Part of a small language model's weights.
Size: 17 layers, width 384, 4 heads of 128 (1 for keys and values), MLP 1152 GELU, vocabulary 2048.
Architecture: rotary positions, no biases in attention or MLP.
MLP neurons of a small language model. Each row is named by its layer, matrix (up: input weights) and neuron, and shows model dimensions 32-127. Each number is 128 + 24 x the weight over its row's rms, rounded and kept within 0 to 255.
After each neuron's rows, "fires after" lists the tokens most often just before its 100 highest values on Wikipedia text that the model never trained on.

L5.up467 [150  67 149 127 116 151 100 119 131 111 157 117 124 100 121 112 152 116 149 147 118  91 104 139 106 143 128 155 170 122 115 167 142 131 143 153 133 152 145 100 117 143  84 138 145 143  97 139 141 153 123 111 132 131 132 105 101 165 163 117 115 150 128 152 169 149 130 118 113 124 110 172  98 144 122  76 128 156 151 153 103  91 143  91 128  91 172 145 142 147 124 149 137 150 100 121]
fires after: " ", "if", " F", " Vi", "f"

L4.up1108 [132 126 105 166  90 124 127 137 105 127 131 138 117 118  98 122 122 111 158 113 127 154 158 100 155 129 138 135 146 105 135 134 108  92 120 141 101 113 122 131 140 119 138 146 100 130 137 140 144 109 184 120 141 135 113 119 120 133 102 183  94  89 115 130 138 123 141 105 136 146 123 176 105 169 121 150 123 118 171 104  89 139 150  95 104  85 152 198 116 135 133 138 175 110 102  80]
fires after: " ", " L", "ular", " C", "G", " St"

L4.up817 [138 117 141 114 114 142 129 144 124 103 141 135 149 128 125 143 148 173 102 130 164  80  96 196 123 156 161 146 165  75  96 132 110 105 114  88 151 190 179 135 145 126 155 118  84  99 115 154 149 152 113 118 178  96 136 129 126 127 138 186 140 137 117 146 174 114 134 139 120 126 100 128 156 107 149 162 111 106 125 152 105 110 125 121 133 127 139  96 164 143 124 134 154 105 162 154]
fires after: "s", "ed", "ri", "li"

L4.up130 [140 114 142 140 111 163 157 160 143 115 119 151 115  95 112  98 103 127 146 152 137 130 144  92 102 120 172 141  95 154 166 128 119 143 161 115 127  78 133 109 125 143  73 101 146 128  97 107 172 121 120 116  98 129 112 142  92 139 132  69  85  89 161 138 126  85 131 114 165 150 125 120 118 152 139 118 132 128  95 111  82 165  61 117 135 110 119  80 120 147 154 127 147 123 163 109]
fires after: " con", " in", " at", "st", "con", " Port"

L4.up709 [128 162 171 100 151 124 141 136 105  94 147 125 125 174 115 145  66 137  97 139 176 133 115 137 133 119 158 178 105 131 133 118  91 157 116 132 155 139 123 128 117 122 143  99 123 115 117 124 129 123 125 157 105 119 127  91 129 105 102 122 145 141 104 166 138 138 118 118 114 142  94  85 102 132  87 155  96 106 156 134 112 105 128 153 119 150 141 190 132 147 108 124 162 116 134 152]
fires after: " No", " mi", " no", " Lo", " We", " h"

L4.up458 [ 72 116 111 144 141 121 145 108 115 161 129 152 124 148 143  87 111 101 119 146 197 124 115 102 128  88 106  73  88 110 104 124 135 153 158 108 119 112 112 105 147 109 133 123 143 121 146 148 168 177 156 119 125 131 135  99  37 110 147 109 174 126  98 142 151 101 113  81 158 117 109 145 113 136 144 112  94 126 102  58  99  85 120 157 115 115 101 156 112 158 141 113 157 103 162 139]
fires after: " S", "s", "S", " J", "."

L4.up549 [ 84 147 111 118  95 127 101 110 115  89 111 119 162 163 113  99 101 129 145 130 107  75 111 105 102 147  72 122 107 162 139 150 131 131 106 122 118 169  96 118 154  91 130 147 114 140 115  89 170 126  88 121 114 108 145 154 127 138 151  99 121  87 153 154 124 107 128 155 132 127  92 122 146 168 140 118 137 168 111 116 123 132 113 113 134 152 104 125 159 139 147 104 140 149 104 119]
fires after: "s", " the", "as", "os", " S", "d"

L4.up415 [155 132 112 166  93 130 143 116 120 115 131 160 141 148 103 146  96 134 128 159 121 131 116 143 144 125  86 150  83 117 130 198 114 157 116  79 134  92 106 172 140 124 120  95 123 172 182 122 141 153 140 105  84  94 168 136 118 183 142 153 137 129 157 165 109 120  99 104 163 128 181 149 102 101 131 151 132 136 146 143 109 161 142 109 143 122 101 143 168 109 105 122 100 137 102 125]
fires after: " sub", " It", "us", " con", "ec", "con"

L5.up122 [137 100 126 167 125 114 138 181 112 120 136 128 117 145 112 147 147 135 121  96  96 130 145 119 107 130  86 167 139 135 153 115 119  81  98 112 124 119 113 103  69 107 146 116 170 111 142 135 122 139 112 118 141 137  91 112 141 182 133 152 106 144 119 133 156 174 118 143 137 121 148 157 159 124 168 122 119 103 182 119 138 156 107 134 129 137 124 112 139 154 128 117 105 145 154 128]
fires after: "ci", "st", "t", "ub", "port", "ff"

L2.up1092 [107 142 132 109 130 100 147 155  84 147 113 101 111  99 126 129 119 134  91 136 143 122 106 140 126 133 169 158 158  85 121 130 161 149 145 147  81 154 117 127 184 122  92 119 147 112 146 137 131  99 144 117  60 153 127 139 146 150 107 125 101 116 141 133 117 158 150 182 135 146 151 101 102  86 145 112 154 149 120 106  95 185 134 101 157 150  91 168 178 169 113 156 100 115 140 158]
fires after: " ", " (", "-", " O", " K"

L5.up817 [115 119 108 149  98 133 113 103 153 138 121  98 117 136 133 114 118 132  67 137 186 106 127 128 130 155 150 133 163 126 149 132 142 111 139  98 118 112 120 130 143 106 128 107  54 152 174 147 202 146 135 164 134 183 133 158 123 131 129 122 147 140 128 180 142 143  80 105 180  97  75 132 137 111 127 134 150 162 146 160  93 166 134 138  98 139 112  96  77 127 135  83  71 117 149 151]
fires after: "le", " E", " ", "d", "c", "k"

L4.up230 [132 138 110 151 165 125 127 120 134  83 108 139 146 115 111 118 136 135 110 155 123 146  87 157  94 145 151 160 121 110 118 115 104 186 144 155 138 133 119 117 139 135  99 126 123 110 117  97 126 119 130 118 126 159 107 120 120 131 169 156 135  82 117 136  92 133 116 122 136 127 155 100 105 103 114  96 163 132 120  83 137 134 128 142 134 129  83 137 114 120 124 133 134 120 119 114]
fires after: "-", " /", "k", " sub", " K"

L8.up895 [150 152 128 122 122 104 113 156 130  97  87 157 150 133  87 169 129 170 127 109 135 108 137 132  70 128 102 121  95 127 177 115 129 143 113  97 132 122 120 153 133 122 116  87 124  81 119  75 110 152 125 154 151 134 118 136  97 107 134 102 110  82 133 136 152 120 153 124 135 161 132 128 157  98 137 143 115 105 104 120  82 167 122 148 138 146 135  75 136 157 141 137 143 129 131  98]
fires after: " in", " W", "y", "or", " w", "it"

L5.up491 [140 111 160  83 105 156  98 123 121 141 118 144 121 146 137 163 124 150  94 108 163 118 144 126 118 106 127 138 149 146 128 116 158 132 148 118  87 117 126  97 116 109 113 134 127 120 135 127 167 111 162 151 111 146 123 126  90 133 141 144 150 160 129 145  98 105 110 121 131 137 138 105 145 144 120 164 132  97 105 141 128 129 110 151 119 138 124 119 117  91 132 149 107 129 144  99]
fires after: " ", " D", "st", "d", " East", " de"

L5.up1081 [127 138 160 119  99 141 133 110 154 116 133 143 159 119 107 131 130 169 147 154 172  72 131 145 105 164 122 171 108 134 115 111  93 136 155 100 127 152 135 184 113 131 138 146  62 160 116 107 155 159 112 144 172 144 106 105 117 131 157 155 115  76 104 122 131  83 144 169 125 128 129 113 125 155 119 127 140 139 124 143 142 116 147 125 160 176 152 105 158 105 131 133 127 139 133 112]
fires after: "-", "li", "|"

L2.up18 [156 132 128 141  87 147 147 167 123 117  74 110 123 163 109 116 122 110 169 113 143 131 154 183 154 155 112 118 136 131 119  67  79  65 134 123 132 116 120 137 156 134 128 130 146 121  80  99  99 122 105 137 118 153 106 126 108 133 122 148 102 112 156 107  95 112 134 163 149 116 164 125 134 102 124 133 138 148 147 145 164  91 133 110 145 172 135 162 145 172 106 112 159 133 113 132]
fires after: " Mc", "-", ".", "S", "'"

L6.up661 [124 108 122  67  87 126 128 134  96 135 143 126  88 145 128 147 158 124 165 147  78 129 155  94 147 142 140 134 125  89 132 119 120 129 123 119 101 160 124 136 135 154 104 146 107  90  86 122  87 112 151 135 125 128 118 105 148  92 136 131 138 103 144  99 122  95 109  71 140 189 146 122 112 155 121  92 154 155 137 140  93 132 115 116 154 107 155 126 126 125 115 122 132 106 138 118]
fires after: " T", "B", "ci", " G", "mp"

L2.up471 [113 121 108 127 173 157 174 149 146 104 103 127 183 172  75 139 131 106 115 109 107 113 111 127 160 128 132 104 135 106 102 107  98 118 126 165 147 128 118 160 111 179 131 116 127 121 164 129  92 145 147 175 108 106 135 125 139 157 171 126 107 144 131 127 108  99 130 136  82 160 130 123 114 149 141 145 156  99 140  98  89 108  93 125 133 113 140 150 181 102  90  92 149 115 162 110]
fires after: "-", "==", "\n", "===", " \"", "."

L6.up125 [ 83 110 110 137  99 105 124 111 156 155 107 138 116 128 118 146  90 148 113 135 153 111  92 121 151 126 165 156 120 121 118 123 136 105  95 122 108 114 141 140 170 125 130 127 100 119  96 139  92 117 145 126 105 100 137 135 124 107  89 103 101 133 148 124 145 147 145 136 179  69 131 129 100 137 112 120 126 126 136 162 141 107 164 137 133 151 172 130 119 144 168 123 157 104 149  98]
fires after: "s", "l", "oc", " C", ".", " c"

L5.up562 [117 146 147  97 122 121 100 142 136 131 105 107 126 141 151 142 188  98 145 131  91 127 149 113 156 121 150  92  92 140 111 141 102 115 139 125 145 103 147 101  77 136 104 168 156 107 105 135 112 134 111 100  80 151  92 130 118 142 111 132 100  97 159 114 140 142 156 144 111  82 118 148 114 146 135 127 120 129 131 119 152 130 100 102 157 130 133 160  94  97 129 140 115 138 111 115]
fires after: "par", "st", "s", " dis", "ten"

L4.up249 [ 96 147 140 120 167 116 145 134  74 159  85 146  91 142  96 152 129 179 119 130 132 102 108 119 110 178 128 128 120 149 102  88 172 141 117 125  94 117 110  92 141 158 119 119 147 104 133 120  80 125 133 109 115 123 145 102 113  74 117 159 117 146 118  80 148 133 139 149 136  82 143 107 165 182 147 115  99 110 116 129 139 115 145 110 150 135 100 120 123 116 158 136 145 130 134 133]
fires after: " c", " dis", " ex", " C", "l", "C"

L6.up498 [135 113 150 123 105 126 146 113 159 108 107 124  90 141 106  71 140 155 134 112 146 125  80 138 125 142 163 151  95 132 128 118 130 135 104 134 127 153 181 128 140  76 150 133 105 164 155 150 100 134 128 141 165  94 155 114 130 146 130 124 142  99 119 111 126 151  95 125 132 108 120  93  69 133 166  93 142 108 160 188 117 141 100 164 171 103 140 122 123 136 163 169  96 117 134 142]
fires after: "s", "ot", "ta", "ur", "li"

L4.up210 [114 133  98 109 112 113  89  99 135 109  98 156 163 140 147 133  83  72 130 147 139 106 165 104  76 171 135 121 135 167 100 162 142 133 132  97 102  88 102 122 144 101 118 143 119 161 173 170 132 131 134 149 130 137 118 140 126 165 122 151 162 128 139 185  61 135 122 113 117 159 132 158 160 139 143 129 149 124 137 168  83 155 123 147  74 136  90 132 120 105 121 122 102 173 143  96]
fires after: " ", "c", " c", ":"

L5.up344 [151 122 141 138 118 110 119 121 156 140 122 153 106 115 172 118 171 157  90 123 140 135 132 101  93  79 147 132 115 149 109  94 137 129  90 105 140 136 131 116 163  61 130 156 103 111 118 113 115 119 125 105 124  97 147 154 135 161 160 104 136 112 143 100  92  86 137  89 115 129 125  70 160 146 161 160 109  94 136 141 113 105 108 124 138 113 133 141 144 173 146 122  79  99 121 143]
fires after: "s", "par", "ci", "ic", "fe", "ur"

L4.up155 [116 138 119 108 152 144 107  71 151  90 126  94 111 138 135 125 113 151  98 111 149 122 144 132 115 131 161  95 103 153 135 134 109 128  86 116 127 147 120 106 153  90 107 111  99 128  64 133 176 114 127 127 176 154 115 134 121 120 126 122 154 118  95 151 126  99  97 136 153 139 104 128 108 142 119 161 113 155 125 180 182  86 112 158 143 113 123 140 113 128  78 103 135 129  66 129]
fires after: "s", "la", "el", "al", " S", "li"

L2.up676 [135 109 131 117 158 107 160 140 161 146 158 180 120  95 153 103 122  86  91 147 118  97 157  90 129 149 141  91 129 101 110 147  86 124 148 123 143 119 119 127 143 151 106 122 137 139 103 100 130 114 145 131  98 161 143  85  93 135 143 101  57 132 120 171 136 126 117 182 115 138  94 117  93 156  81 115 154 136 134 146 144  96 157  99 147 136 127 130 163 134  94 102 169 155 114 136]
fires after: "G", "B", " B", " G", "al", "s"

L6.up254 [111 160 147 140 122  94 161  98 122 130 129 164 148 113 116 140 116 137 138 140 110 139 127  91 124 151 102  99 126 163 135 154 101 162 101 118 115  92 125 145 114 100 150 126 160 170 153 145 174 115 147 119 135  83  96 146  92 131 165 112 162 128 145  99 168 144 169 189  62 141  78 137 144 178 109 168 131 101 146 120 142 154 125 154 155 124  91 128 163 138 122 150 140 127 128 111]
fires after: "s", "k", "d", "un", "n", " S"

L2.up755 [108 143 107  65 136 104 119 175 104 117 110 132 149 143 151 121 116 157 131  99 117 146 125 124 106 147 115 102 165 150 130  77 106 134 113 113 116  56 140 132 139 140  84 142  70 139  90 153 106  90 102 127 119 115  91 128 152 109 149  90 163 179 145  89 134 128  99 118 146 136  84 141 137 120 145 126 136 136 131 165 122 124 152 115 145 140 125 113 115 153 135 113 125 101 130 128]
fires after: " ", " the", "W", " Ch", "L"

L5.up479 [ 96 129 124 116 154 151 121 137 124  80 139 129 117 109  84 103 113  99 126 154 146 118 129  99 103 134 142 103 111 156 113 145 101 155 132 116 100 126 127 133 128 142 133 142 129 157 154 133 117 119 123 105 156 147 108 159 135 121  76 128  95 124 122 117 124  85 176 105 121  96 106 148  76 107 159 148 127 112 152 122 189 161 114 119 105  88 126  76 102 114 108 141 153 157 146 151]
fires after: " ", "n"

L4.up193 [156 128  48 142 147 100 142 134 113  65 139 122 125 146 103 134 121 105 110 131 119 129 113 103 105 172 118 111 131 117 105 153  74 118 149  56 141 123 137 115 118 181 144 113 138 111 188 123 120 111 108 134 144  71 132 105 142  85  94 122 161 130 130 118 152 152 103 105  71 118 118 121 140 183  83 118 151 159 101 144  88  96  77 114 130 137 172 135  98 128 164 129 123 125 152 103]
fires after: "\n", " ", "-", " re", "=="

L5.up564 [164 127 131  76 111 150 145 161 130 132 139 130 124 120  96 137 106 156 148 106 130  62 108 111 122  90  93 108 127 138 143 108 133 108 157 108 181  98 146 136 151 119 149 182 117  98 114  93 145 105 146 142 163 121 161 130 126 112 105 112 145 104 135 144 123 120 126 196 101  93 139 112 157 103 139  97 130 129  81 119 177 139 128 130 124 129  64 146 107  87 129 130  87 145 122 143]
fires after: "\n", " New", " C", "re", "k"

L5.up413 [132 130 138 128 136 136 123 135 139 100 115 172 151 103 153 135 118 131 152 116 125 136 123 140 118 106  88 166 102 145 103 105 135 142 150 153 134 127 167 147 135 119 110 105 160 121 125 108  60 120 162 132 117 129 129 112  65 150 130 133 136  95 158 142 175 128  99 155 138 171 145 150  80 135 139 123 131 147 129 103 106 144 120 155 110  98 109 165 138 180 119 110 114  92  91  99]
fires after: "s", " ", "ur", "ub", "te", "ut"

L2.up69 [153 139 106 158 166 140 120 122 148 113  83  98 166 108  65 152 115 127 116 147 105 152 105  87 114 157 117 129 112 120 112  89 115 134 136 168 124  83 112 145 151 117 120 160 117 127 170  97 156 100 129 136  76 117 169 155 147 140 123 154 152 144 131 157 124 113 117 127 134 147 114 147 135 103 153 152 148 144 115 103 150 143 159 136 152 126 131 117 134  90 123 129 128 130 132 138]
fires after: " sp", " W", " Y", " w", " Bro"

L2.up772 [142 160 120 108  72 170 158 123 108 106 114 176 152  94 101 119 111  92 151 132 151  94 171 141 122  93 129 163 132 135 150 109  99 162 130  94 111 127 106 154 122 127 145 156 125 115 138 118 132 151 117 158 173 123 134 119 138 121  92 126 136 132 126 145 148 134 114 121 116 101 124 154 142 137 135 148 122 104 123 128 116 128 137 129 156  97  98 122 140 128 115 122 130 158 151 151]
fires after: "\n", " comp", " un", " ("

L2.up702 [139 121 132 115 116 116 144 126 165 108 143 148 159  92  90 109 109 158 163 163 147 164 108 157 139 143 147 123 159 118 189 138 148 145  93  98 156 124  85 126 131  87 120  86 152 121  99 151  82  83 202 133 133  63 136 106  95 105 132  88  96  89 141  77  94 147  82 157 107 137 143  99 114 161  95 105  90 156 130 124 150 112 123 156 123 145 107  95  75 107 109 125 172 116 187 123]
fires after: " p", " P", "ie", " O", " po"

L2.up174 [140  85 136 111 116  98 188 137 154 127  97  90 153 129 203  90 151 120 100 146  89 134 116  98  91 166 120 121 161 134 121 127 117 113 153 155  78  57 141  96  88 137 135 127 102 108 121 135 126 138 105 127 166 115 173 150 114  70  83 142 113 123 149 159 124 167 123 160  79 117  73 126 125 158 102 132 139 141 131 138 127 120 139 117 129 168 106 138  87 131 149 124 119 119 126 112]
fires after: " ", "-", " (", "N", "D", "/"

L5.up963 [125 161 130 144  94 137 133 166 155 115 139 108 131 148 170 116 157 169 189 125 103 101 167 122 152 137 125  91 109 134 125 144 137 125  84 149 117  84 161  82 128 141 112 107 113 100 113 115 113  99 127  87 112  91 141 150  91 117 139 137  99  84 151 115 147 139  87 171 148  87 150 161 137 102 137  83 177 115 116 161 143 122 105 135 152 100 101 103 119 128 116 106 122 123 117 118]
fires after: "s", " dis", " fa", " co", "um", "ub"

L5.up66 [140 119 118  87 103 106 124 124 117 100 125 125 141 130 125 107 105 146 103 136 150 150 122 156 136 141 124 153 110 121 127 146  94  87 136 146 148  93 108 112 120 129 100 148 112 119 147 142 117 145 105 122 115 147 167 130 124 108 129  97 155 136 111 145 156 152 134 138 139 133 113 155 142 146 112 140 123 143 102 147 195 139 115 149 131 131 141 102 129 134  93 156 110 118  91 113]
fires after: "s", "w", " S"

L2.up803 [122 121 154 125 147 129 143 101 162 130 122 128 160 137  55 131 150 152 109 142 159 113 131 127 104 149 106  80 102 170 108 114 115 176 170 156 129 131 119 163 123 133 108 100 143 140 128 122  98 140 161 102  84 145 135 132  74 131 153 172 125 141 110 135 102  96 149 101 130 130 143 101  92 153 130 154 139 157 165  68 130 150 148 120 128 140 139 149 116 121 145 131 165 145 119  73]
fires after: "|", "\n", "-", " |"

L4.up132 [156 135  90 125 107 167 131  90 132  97 105 112 146 160 127 131 117 118 144 133 120 144 107 123 190 170 153 118  96 136 134 130 143 116 106 188  52 128 149 125  91 150 101 190 120 117 128 130 165 128 197 111 108 135 151 169 118 124 137 139 169 129 114 129 140 130 143 121 123 101  83 144  73 143 127 131 132 121 139  82 153 104 134 120 114 130 132 142 130 132 114 131 149 121 133 129]
fires after: " w", "w", " W", " fa", " b"

L5.up153 [134 150 127  95 152 162 110 111 131 139 168 152 152 124 106 165 142 136 111 116 101 116 172 129 156 152 132 125 139 158 126 151 151 130 117 101 128 154 132 142 167 142 138 121 118 148 146 130 159 109 143 150 118  95 149 103 141 101  99 122 139 126 132 157 127  97 100 130 119 111 138 138 106  77 120 130 101 115  72 108 105 128 138 147 107 166 132 116 116 119 118 161 102 110 132 117]
fires after: " C", " D", " ", " St", "st", "2"

L8.up1149 [140 118 109 117  89 150 121 128 129 125 121 141 120 141 179 174  88  79 142  72 105  93 140 160 128 126 158  94 110 112 125 131 127 132 125 162 102 122 139 146 117 103 114 169  97 125  95 121 114 163 151 167 130  93 148 131 156 119 122 134 120 148  67  77 139 186 141 125 130 135  82 116 109 124 134  99 120 114 154 123  90 143 154  79 140  93 151 149 173 157 110 115  82 146 103 167]
fires after: " ", "s", " S", " 10"

L5.up832 [163 123 146  84 178 114  95 142 132 146  84 182  87 147 127 161 129 126 119 138 129 133 134 136 133 117  96 113  91 113 180 132 106 149 150 134 115 117 111 169  84 151  92 109 114 146 123 128 137 129 141 107 139 113 142  98  92 105 131 114 143  70 137 135 169 142 125 102 131 131 122 116 120 120  81 140 130 109 136 165 155 132 131 186 110 151 155 149 114 123 153 168 128 117 102 101]
fires after: ";", " w", " the", " be", "w", " W"

L4.up492 [131 142 130  82 125 144 130 149 101  95 126 118 139 144 139 148 144 133  94 133 107 133 127  97 122 118 107 105 107 127 165 123  91 118 185 169 156  80 124 156 164 199 136 125 115  98 173 157 137 148 102 131 127 137 133 129 116 119 137 126 162 103 169 106 132 111 120 104 125  94 120  95 152 145 148 114 123 129 154 120 153 154 177 150 137 160 145 134  93 143 123  88 106  98  70 165]
fires after: " W", "w", " V", "W", "-"

L6.up149 [141 158 114 123 123 158 138 166 133  96 140 122 111 104  83  98 137 130 127 161 119  95 105 127 137 133 108 147 150 123 162 134 117 163 149 183 110 104 163 139 119 129  94 118 149 110 130 126 141 116 130 134 145 117 115 137  81 132  92 142 111 127 146 172 174 104 122  72 124 142 141 116  54 145 122 166 142 112 123  95 134  91 111 123 152 124 155 119 119 121 143 142 109 140 192 143]
fires after: " in", " fa", " In", " con", "ea"

L2.up443 [ 82 197 163 116 143 148  98  93 125 128 171 160 115 139 120 152 148 128 127 101 156 104 158 122 157 115  97 113 136 157 120 152 148 132 129 132 126 124 134 150 139 147 120 119 126 134 162 131 124 125 166 131  98 155 116  89 120 155 110 158 122  93 148 134 144  98  98 147 115 122 103 109 163 123 169 109 153 159 110  80 160 118 110 101  91 128 160 131 116 143  95 142 111 156 162 130]
fires after: " S", " D", " ", " R"

L2.up1061 [ 96 101 152 158 157 157 129  96 103 145 132 143 134 141 157 123 144 139 128 142  87  67 119 127 114 156 107 152 124 139 141 146  91 132 182 155 113 128 159 123  77 143 119 174 127 121 149 139 145 132 112 139 106 135  98 158 166  89 126 148 140 136 162 142 130 109 114 124 108  89 132 129  90 127 146 117 146 166 161 123 164 104 125 121 127  99 130 105 145 135 104 151  89 133 109 100]
fires after: " H", "il", "al", "el", "burg", "t"

L4.up879 [108 119  88 118  79 140 119 136  98 129 104 129 124 153 173 154 112 107 101 135 157 122  94  94 126 136 143 127 106 109  88 176 131 158 118  95 141 128 194 115 139 119 165 117 145 147 110 137 140 160 165 146 148 105  88 149 121 157 131 111 135 113  99 160 120  91 134 155  69 163  95 115 116 139 130 132 107 156 151 115 129 115 152 156 119 151 123 165 156 164 171  79  90 104 122 122]
fires after: "s", " C", " S", " ", " V"

L4.up139 [128 134  54 155 120 136 146 117 140 125 119 120 119 116 188 139 136 168 134 148 154  97  96  93  97 145 114 114  95 129  86 115 173 154 135  85 142 140 142  91 175 116 123 104 182 160 142 120 117 144 161 137  95 134 192  98 111  88  95 145 150 125  97 109 137 145  88 106 130 126 110 140 106 152 119 156 121 127 136 106 130  73 111 113 163 155 119 104  95 114 182  99 124 119 129 126]
fires after: "y", ".", "s", " J", "id"

L4.up46 [130 121 136 135 138 191 133 173 146 162  88 136 162 129 157 130 116  97 159 159 134 144 113 145  94 121 141 157 130 182 116 130 105 139 160 157 151 170 120  73  90 168  99  79 134 126 148 172 112 157  95 149 115 125  98 108  95 101 163 158 129 137 134 179 151 106 137 109 126  80 138 147 104 117 121 139  96 129 136 143 167 107 127 111 137 154  91 132 133 126 128 187  99 135 139 108]
fires after: "ite", "t", "st", "al"

L5.up1122 [165 153 111 127 138 131 125 109 149 106 100 106 143 132 140 119 143 147 116 144 112  92 144 113 174 132 119 123 125 165 169 106 130  81 198 115 127 138 124 136 184 104  95 104 164  90 116 107 157 102 120 111 153 111 128 107 117 166  86 145  82 139 139 159 147 136 151 134 120 150 141 130 132 112 176 104 149 131 132 174 121 148 153 132 153 124 137 130 102 175 108 165  84 105 120 135]
fires after: " ", " ca", " p", " O", " la"

L4.up28 [103 155 122 129  83  93 130 186 163  93 157 140 136 114 140 105 102 132 150 150 103 138 116 111 159 165 124 100 133 144 135 141 125 110  84 101 124  99 113 154 165 130 131 167 150 143 114 146  93 136 103  97 159 114 139 140  82  96  76 116  94 136 119 134 128 112 121 129 152 134 151 130 118 103 115 106 115 122 129  90 150  94 134 112 159 139 113 130  96 143 120 128  84 136 159 139]
fires after: " in", "\"", " ", " p", " P", " c"

L5.up794 [121 148 147 111 135  66 113 148 150 148 188 125 114 123 107  93 131 101 101 122  82 131 131  99  69 163 129 123 112 169 134 157 115 149 151 121 134 133 130 120 149 122 133 133 149 145 117 136 121 135 133 119 122 141 158 120 146 118 147 132  98 116 143 103 114 156 129  79 132 143 121 122 120 167 105 130 124 116 107 138 140 111 143 143 130 118 110 137 108 164 159 112 138 150 116  90]
fires after: " ", "s", " up", " B", " S", " A"

L4.up1133 [133 122 136 118  78 128 141 102 138  57 177 101 123 115 127 141 146 104 130 158 133  86 110 111 129  90 121 117 117 142 144 137  93 145 110 140 142 129 146 147 135 147 143 114 134 125 134 140 126 134 124 124 109 158 151 136 119 136 134 135 131 111 117 113 150 132 128 116 125 176 160 161 118 139 131 166 122 115 139 138 127 107 116 121 125  96 170 141 117 158 140 192 169 176  97 103]
fires after: " re", " st", " ", "ra", "if", "leg"

L4.up642 [122 140 134 125 134 185 124 134 129 148 100 154 114 150 142 125 164 159 152 143 127 111 127 144 116 119 130 132 137 123 119 139 126 166  98 127 142 128 125 125  92 138  87 124 120  68 115  97 124 137 136 169 109 126 122 101 157 128 133 181 122 112 110  98 120 113 122 120  88  81 111 168 120 125 147  95 101 119 149  99 131 122 164 105 143 124 150 151 139  93 165 119 152 120 131  67]
fires after: " Ma", "B", " b", " and", " B", " me"

L4.up659 [150 149 113 118 123 144 111  69 127 145 144 139 117 127 128  89 155 123 111 136 125  60 134 112 169 150 145 134 100 138 116 129 147 160 116 110 115 190 161 162 161 136 118 126 137 127 139 137 123  87 119 100 121  82 122  97 146 140 109 152 140  93 175 155 131 155 109 123 162 104 179 154 169 158 121  97 141 158  86 154 148 134 116 137 141 111 149 102 146 159 127 165 115  98 123 168]
fires after: "ur", " dis", "us", " p", " vi", " "

L4.up616 [156 110 166 122 127 149 129 135 167 136 177 143 105 127 122 135 115 117 103 114 149  87 119 121 118 116 166 133 112 105 122 112 120 165 136 146 118 159 166 115 110 143  77 137 153 143 106 140 115 131  95 172 123  95 171  97 115 115 111 132 111 137 117 123 143 135 131 142 135 151  87 135 142 143 122  97 165  90  94 134 164 174 148 117 122 124 147 145 131 102 172 139 125 124 160 158]
fires after: " S", "s", "S", "i", "u", "lu"

L8.up586 [124 116 165 149 150 181 138 129 137  96 173 133 125 142 134 133  92 116 134 123  82 109 120 145 125 116 161  96 128 142 133  87 145 115  79 122  92 146 108  98 117 120 107 138 117  85  88 150 136 140 164 111 153 124 186 144 100 115 135 139 117 126 160 166 144 139 146 126 127 115  96 139 109  87 137 158 139 140 165 133 148 128 172 129 165 106  99  92 106 116 116 134 147 150 134  82]
fires after: ",", "c", "s", "ea", " S"

L6.up602 [ 88 124 194 128 124 149 192 139 183 123  97 143 137 149 135 111 114 135 139 145 164 149 128 132 105  94 130 130 102 109 140 124 158 137 133 105 104 100 135 116 119 127 131 109  96 117 131 127 129 121 119 149 183 160 174 129 121 166 162 127 138  81 124 206 204 109 131 114 150 134 138 139 119 133 158 136  97 126 121 132 140 124 107 147 102 134 118 153 161 126 172 121 158 150 124 118]
fires after: " ", "if", "s", "S"